Part of a small language model's weights.
Size: 16 layers, width 256, 2 heads of 128, MLP 1024 tanh GELU, vocabulary 1024.
Training: a variant of Muon for these matrices, 447M tokens.
MLP neurons of a small language model. Each row is named by its layer, matrix (up: input weights; down: output weights) and neuron, and shows model dimensions 80-207. Each number is 500 + 50 x the weight over its row's rms, rounded and kept within 0 to 999. Numbers have three digits each.
After each neuron's rows, "fires on" lists the tokens most often at its 100 highest values on Wikipedia text that the model never trained on.

L4.up577:471474503500601564510501466480457517516452434536536528509495455516469554544549487507526415440531536508584546518477482440478522531461543474487504410484506461434507494497550470511455456497438439410482563560573540594548487544441466455539573596546538482497520640567516489521558539517509474484532426430531480526416449516515551533477496534558559559478502485485460492461518414326420563582537
L4.down577:493495482499555555465580490482540504530420546518498537510520546577493560534593439458518485492489511394509488489465501433488423552482492530478518462554552426493501537510514481593527378503498411450535572506576422580516519427444419473518492525512598475382405536505534526568578572526512447466511527521566517493477493472564476537490483527528487592599495524415483426474522401401453597494562
fires on: "gr", "sc"

L6.up458:533645490580546421444470550491659503474498584467509556467537479446484518537517477497475437502392537499481485477498555545500591494469398505450451487441486534525510511458501545538398568488499507494515473524541486461531477521527462459505557458418523404433444519424529557546598529512541507453504420514538468537522459476530428507583506543480594479496552468486473630466570551538475508466473
L6.down458:485592502538569541446528472484488593484578610482549455475388509552589500574508508456537466482505477563483449427526480553513377503535502461393528412557475483460501543460490504420571490490483465519466544527554557546582520482411483450507486477563498412425489546429539488494525562476466550463436547434449461446541503547506464453567457510469482481511530562556475534441476424434506604492487
fires on: "\n", "\n\n", "| "

L9.up496:476463592476546552519432538563530426577451471552474419484482518530498483528529391558503521467510463363390509426523507516505585505536590463447492502503451582451510543575602448559487643432474555511490518468417524497524530439503513469540584409513479534463557652455453505454480460590484435453433469493534514465577467555515574575524474450424477449586555473528466423568463499533543449395526
L9.down496:462440450503448546444495450435386508461521473508471415458452522527517460510519494583507524544531589515569435452399441470395484585413538484527535475476445439442457517609555527465463438484519535553531475467500553536529546533558531458512587455481493442439555569592586438564470539458520536575425489452542498498466480491481527574489464513480466557496627519596429567506579544505480468496566
fires on: "ur", "/ ", "′", "y "

L6.up466:487453538463462458607491561454449417521540634527566555497478485546486533483446468501537485418486517469526480596526534540489505493543431535463459557454483519464566498487626425547470578493453597482486455570467537589490606480427529527483524512550453515523497527574421490450534524478466415473496520511503558590496542462517581491614524605531498542413489476438579488551459455503528487422519
L6.down466:454489594424473529533494521474593371452632449536564461459507581481483505546501459419505534534423518525535484442546577498475522571439559479506556459456551514399516505507534462484422535556434486457488538530560433524433585436545558444494513425505535473537491480399499561487574470471500432489470502524541514514467510470528604508536504509496447430457522449478499519563522504519549428497576
fires on: "| ", "an ", "y ", "the ", "|", "m "

L5.up940:547538483437460442541434464485565533539543555494578453478424472511446438392498461530531472484452587517485487536469492533487635489523509456494584433444530502524445564528494505546391526542479528571487545531445532447510505552429470506517549460558539475425474536539470516527432492526542429397546531497438483534514484545598437494554473497553501462564530519540498538520612433525469478453471
L5.down940:520549478510462495459519490575490541509453572480479497444480607467530495468500534379518433573517578521426485549443516459556581539485483533476507517533533471457497558550493560486500544479493536601430544473474381436505557516464458444445501400538460612500597506497532492497596494560543545442557493541550420433511470551529509539567450499526544452500534492430584464526600412544533363453451
fires on: "\n\n", "{", "United ", "World ", "0"

L10.up77:550356468543453496552504484395533543513501422498529433536546464443470467478509506533573512453538625543543466486487372519473448426358574409412493510477470499458447488449562490382467574545532550416565407570492558578482513513469475446417422485453567501510480469569457543561444412445491543573519499523434557602515539413394437513543548554466516458524458503542411485577419497493499526520498
L10.down77:498498480457503505487470550498603544538544336498506432556463417458523435536463543536377556555501531571435497408530494573473512534415552466506478492480495522515496428488574524407510562528604475540413503447564440493477456455504599557504510536517641505538532567488356514484552474497448465542448559504498516491441614521488470438479509481615571417488498529487476569508543445520435508522543
fires on: "M", "m"

L4.up226:650564539467551437465431509476472568557525583520494482466437575462502412506442491478514552514557547368521488530540472611548562479535444455468472498538535505483501440457471476478483498552487480448479566539557541473389521417429515516457509432458528556500540471536480569460465456491498523423512474495555584494558510532462465477500487484451478512488553604577482509494446524520493561582575
L4.down226:479470435529548507541454568572655572474488540440478522501540434565507619549437460580531554542426503492519505507479430461491510471486594479589529458572405567397522552533499509525448488381526548538392516490468409473535428453496541490552553572586591438438526469448454492518512454513527532534572534505438470585463564501529533385421490471547478516484589443492521496628586494463431491530459
fires on: "ail", "more ", "row", "fir", "fr", "oy"

L5.up813:589509478577557529456456478539455513457509525504464524432547425446551499526464525480494475511557472484547515489547570592541484512508565423398448527504498584402567480534379545541468537458446414593459503501430511457503545485472523482512527607549482582400449452502535571433535528491489512520466527556414540509477462449528569561557541513463531490466481539514516500463582431446464576519488
L5.down813:612538465463443507409486527561502432475556444480451378448456364524581558502402406388507492581527474484555538467480550508531454478432493462417403506574504448443557514516545487473485473461463467535504511553599446420506469465472479586580570527537482512551558498501457447517539497473557477555466541602503463593523524487562465500449536443521466439500499437518539444351477397473583517541552
fires on: "at", "more ", "att", "int", "cont"

L6.up418:473450551423564527529467551467405486538496596518572488631485442493516459417467449604559564455516597593484491627488602476487470515454503472457413541400486562604552462415518494536492476616429446483476503482558491491500589447504424542470602477519494504487493587454540525435469491549465501503457556451455476585529420479487511499595507527452469569488559551467515536530386550520566479521509
L6.down418:439563496513527492532523586462476426461623627574608482542550450455516540458483391491465529423421481494494515476476585467576489489424548545456484578469500455404431479467514502443539528635443509459498543488506471463367540466476508452470629551470412635505516523428452596454533493536481580483493511471480513557591415389595469547546518486515560508502489463517530537521463476436491515515501
fires on: "fic", "| ", "m ", ") ", "% "

L11.up806:521494436562491470414418483515472482602498489487483612447437461520545519531504592475547466468540416445502537515556568512521543513446494408556566573487564502472578528564399454480549484468489448597497443480464615407442566563545527454472486548499515508486555483517501576491522540466426551574527440514482494438543469511540493504455529614469489542525479480513478534489423469487610566415452
L11.down806:427488531502529438571486509499491574484542507466529487540474409636519464581465497558423458500487510501456544468534456443488519468499455505509542539610477494481447405526451507544465526471419570448508525570507536534418493594563532535439519490554442444533504504498473495439449491552503491471561436575521513499507356447528473482560433491480545397447526473486565414390523527504483502500488
fires on: "u", "re", "rig", "r", "Re", "R"

L6.up516:503464586513457559505462537466494515526444483537516475477528489350502524576371545563538540445486441510483559552418516542506531640429567442470449539522398475460578536495523526494475533560408476484416585536476603511546514478481392598466534548535437500537497527499550488485541429503567451403568489446476430466487440500492538630540513525454537521506467459462561540551492438465514594442560
L6.down516:500510589474494631425521507507609536516400513617580508460475510448518577559548540493477553498527429496468464481396519499379535496455509478470518511506470481420479549431517482517502491493442450548425553537486523555583468473492427511562589542548425457614486522555556496463505484497518481429506478414493500445535479509498451531518487464516508554632517440467587555597463452500454679427490
fires on: "av", "mar", "ur", "sc", "Mar"

L3.up507:521489522523431461509441502500539462408532460516461510441472488482383586507561510599539457435473518513513520539562560473524367509520502529412525477481585431478538597514498531526509541442434479449540494523473459557442433464490471452516578465517497457534525567503590552517555582474500395539517482504548559476516465461415541516498571466549583562425438469495405470559546341495456621645458
L3.down507:482496491461453552473592560484502525484548511590428565473491492507550518561513554557471462463551493497468479490487500507489568508483467475472473558494487525499439483517402446388487493532583496499496387486510431555497478517460418549477537509514513502450512527464601381469613493387590485480499479537451507523532488597493503524478578411537527495604515484478547522464580454490510485499528
fires on: "elec", "bu", "sc", "p"

L13.up900:491489433517389458483597520499545505439468501535561350434490504467481559460476534441478518500512520471545574530584471545496422482373454460439471562421496554446579536465440490444614496521434549467494533557461467590507505435396516420439530581503488518515464540496425512553378489520486483547495528607540574531549584461471534494535476447524518452574453392490413423614550436506518411510468
L13.down900:455486613490506492459509596527548539576582484459569587419524533476544534572440594476534610484564461543442501576457521495457490460581393568527485493537576489534573485535447521560486493484515492484533493503488567530558481505509518427470502565475507510540469526535554494540426547470535498453458419500435434544568505515518527484524458480445443466565513445490530526473415403521466526449483
fires on: "pol", "ec", "m", "el", "ol"

L11.up796:592486405498482503520480513486576498455495482445533535416547590572387474464523524470472552501447544583553547499592437558466380463461487394543464466438428471482504546513517457413396498502534524440480456570546505456470400521486447452510508546515536403406452517544452607473396498500542485484529538460493487551443569476354522572621529575560452497455528510587525458502551584523500420583520
L11.down796:489499468534578533515523516540471506547570598520452440517394555467416583467457483544488417485552548445477500429362568543537519416408486662460486495430448482536513521555500504555567500458452549487510521534466457505534487430535474420466479538429563537483529503415396525433457492465364483377507498461452494516582409497537497535465509402474503465505535576465425544478443417500508485560486
fires on: "m", "am", "um", "el"

L4.up498:508544513456456483505482460567471547496512523438457472442560505470531486519482486506437499507449520492535507484602550576591377473559546424470492534542492436468570493422527496519441462438473355530481453548471495534573598537428464469494521514656462508534431477390509508427479554527512534513502507421537481516464486520485413592539454462500552495481460448473562488453497541467506606446544
L4.down498:484441548469606528428523456533453489539378444517479523433511422530493591526529481429495455608476501452539463520416498528454547457429466511446496478444465509494575569518473549524658513614478534503555461427510386456523350508586550607498467508449559449484545547494456463463493484562483484532491518539466476545497595518574580482500441550471438585503497524540445519469485451507520467542400
fires on: "att", "Ad", "T", "tiv", "the ", "at"

L6.up291:511492478537500535467464512467548544475548426500506540513512437484369442509566594550528562475451538465517540515526476560541456494526539446529534548566564474541543500441473520509407613469407571487495462511441569486478646441496522460433412527462501606497400448480360558505516386433467496548543417551438550518535503505514661501491477508482564513509471504447494476631441509457512484496460
L6.down291:533506461473505538539527513421503539520459488534473508497481470462469532454546519490400500523414550524499476410508549514451464491544437454570410581474605544517486501542417454421480627428509486566450436375463472550566496537501448458531396474455548574435461443553495534456421586510475557558489437431438570461395535468415590479514404482483565482475574614504557485574536528523516504543584
fires on: "D", "Pr", "M", "pr"

L4.up849:494502513619610477406457592485523432541545617540511481465510528493539528445533440582478424560553488477527500466562519469540505413498388441436484556493428608454457522410498521554509455469575603486510538501476503508601517472469460466561453588471552556451534480555545558543541600526502541414442483508423445530475462522459463548559526609443454526458466515459422563534493526520553503482522
L4.down849:524508572505553569534485485478558480479544511529500473590412487541529517522533465400468462518516429578493572512490553413516471461626533439479455445479489499481569469457489546441544527407479539511487502493459552440521565527549453508415553452456602495476524465469573462531549488563554468518478549522480493560491482522540567385521468503550443500570552470459457525376512394506474469458489
fires on: "\n\n", "==", "also ", "\n", "Bl", "==="

L5.up894:441527517472525478540408507532361533541397588502537452459468492454501527465584514550484468541622466394529364546486364608523533553471455534525468483549506593522505486465468467543496492556539456537478398549504574478593495551507414478480452491562557537561570551549532548480449578566555547437531474470415545533432516486555399464474528459484489478487468504457481598381457554569470489469476
L5.down894:573487531473493568523500518496149569446551551512398505510522475565450467475435420526449535489478514498548497447479502515448470548455550520517412489586450508528501462539460521571442498526436526390493524472598462519377492466437478459476473538587570509535580513564502472531499525473510500557470480446461536483617474503432448460438406485476528485525481587569462545570449552458520590501469
fires on: "\n\n", "Mar", "==", "===", ". ", "). "

L9.up466:525639588477593526441499565566549504528495552526497498533434509517514488472596537482492473572517534481399625556493538544565555502466550457483494473479438573585522503395514490530473458414511522574429473461474505490556530560518514378404499566465426473488449554486483579515498530502477547525457422549470489444504480447435418409509469517454529600470546571496479575517469451420514465387506
L9.down466:439471566516468431611543522437487366426535512441524586425527498521472446517421500540486519463514590460500450459583442519429485424548444513509527535526497390433494487522530507434531492511564511434512518464459538529581478543455455579531523538485561505511438440423449582448446623506435400438440574502515430489473539488556609599547483452568508506522435479462480421520571623500537596490510
fires on: "er ", "al ", "| ", "le ", "e "

L4.up230:508517436567520430457459604454478536632522502503573476506477486578448545512495588513575490520434458507444484455595524553471623551502542470534490490423591425436475500498536432489470486489409482548516409476491497398483551525482407532536518404490425452468507464512467447425519518538480525575531474531513461444513541547539513543582480489485348539536487517586559459467513396481624510490573
L4.down230:514581576511476437476487498467519528467534521547544510507550475511493489567443510524572507456496453514527462537512488461488605447492493486497495535482539559381446535595488521425511518421486599510550494514462480452349453615419469463602501450552468471441509437513539508456588418505553529521471500492507497459518542441559447334609480430472501441518479558407519478566512501592486546428502
fires on: "r", "oug", "ou"

L5.up80:375532430474475419490428512541550597439489527565531430465561501514573560598491481443512538515607519419515486590454486536470500554538482460518522526423578571547500500445463467544497417537564537472528487429484396466558483499502530513516468477519566586554513493451473507502542509510476518411545475514444563454512486427464471531509551515506533489436440596433487565505429492498551582542411
L5.down80:563519431502458572460485466534348477451568538388536477507496439479435529495525423561603495558420472545565586562471446533440565537525555447457537518553471462374530581499388548521540517479460481485372416519516508502531553542523494532501533556409429527549426462448529520506475437456512571574513540545401486482496570430496478520515462507473467509444529576536516481535413481447508530539541
fires on: "===", "| "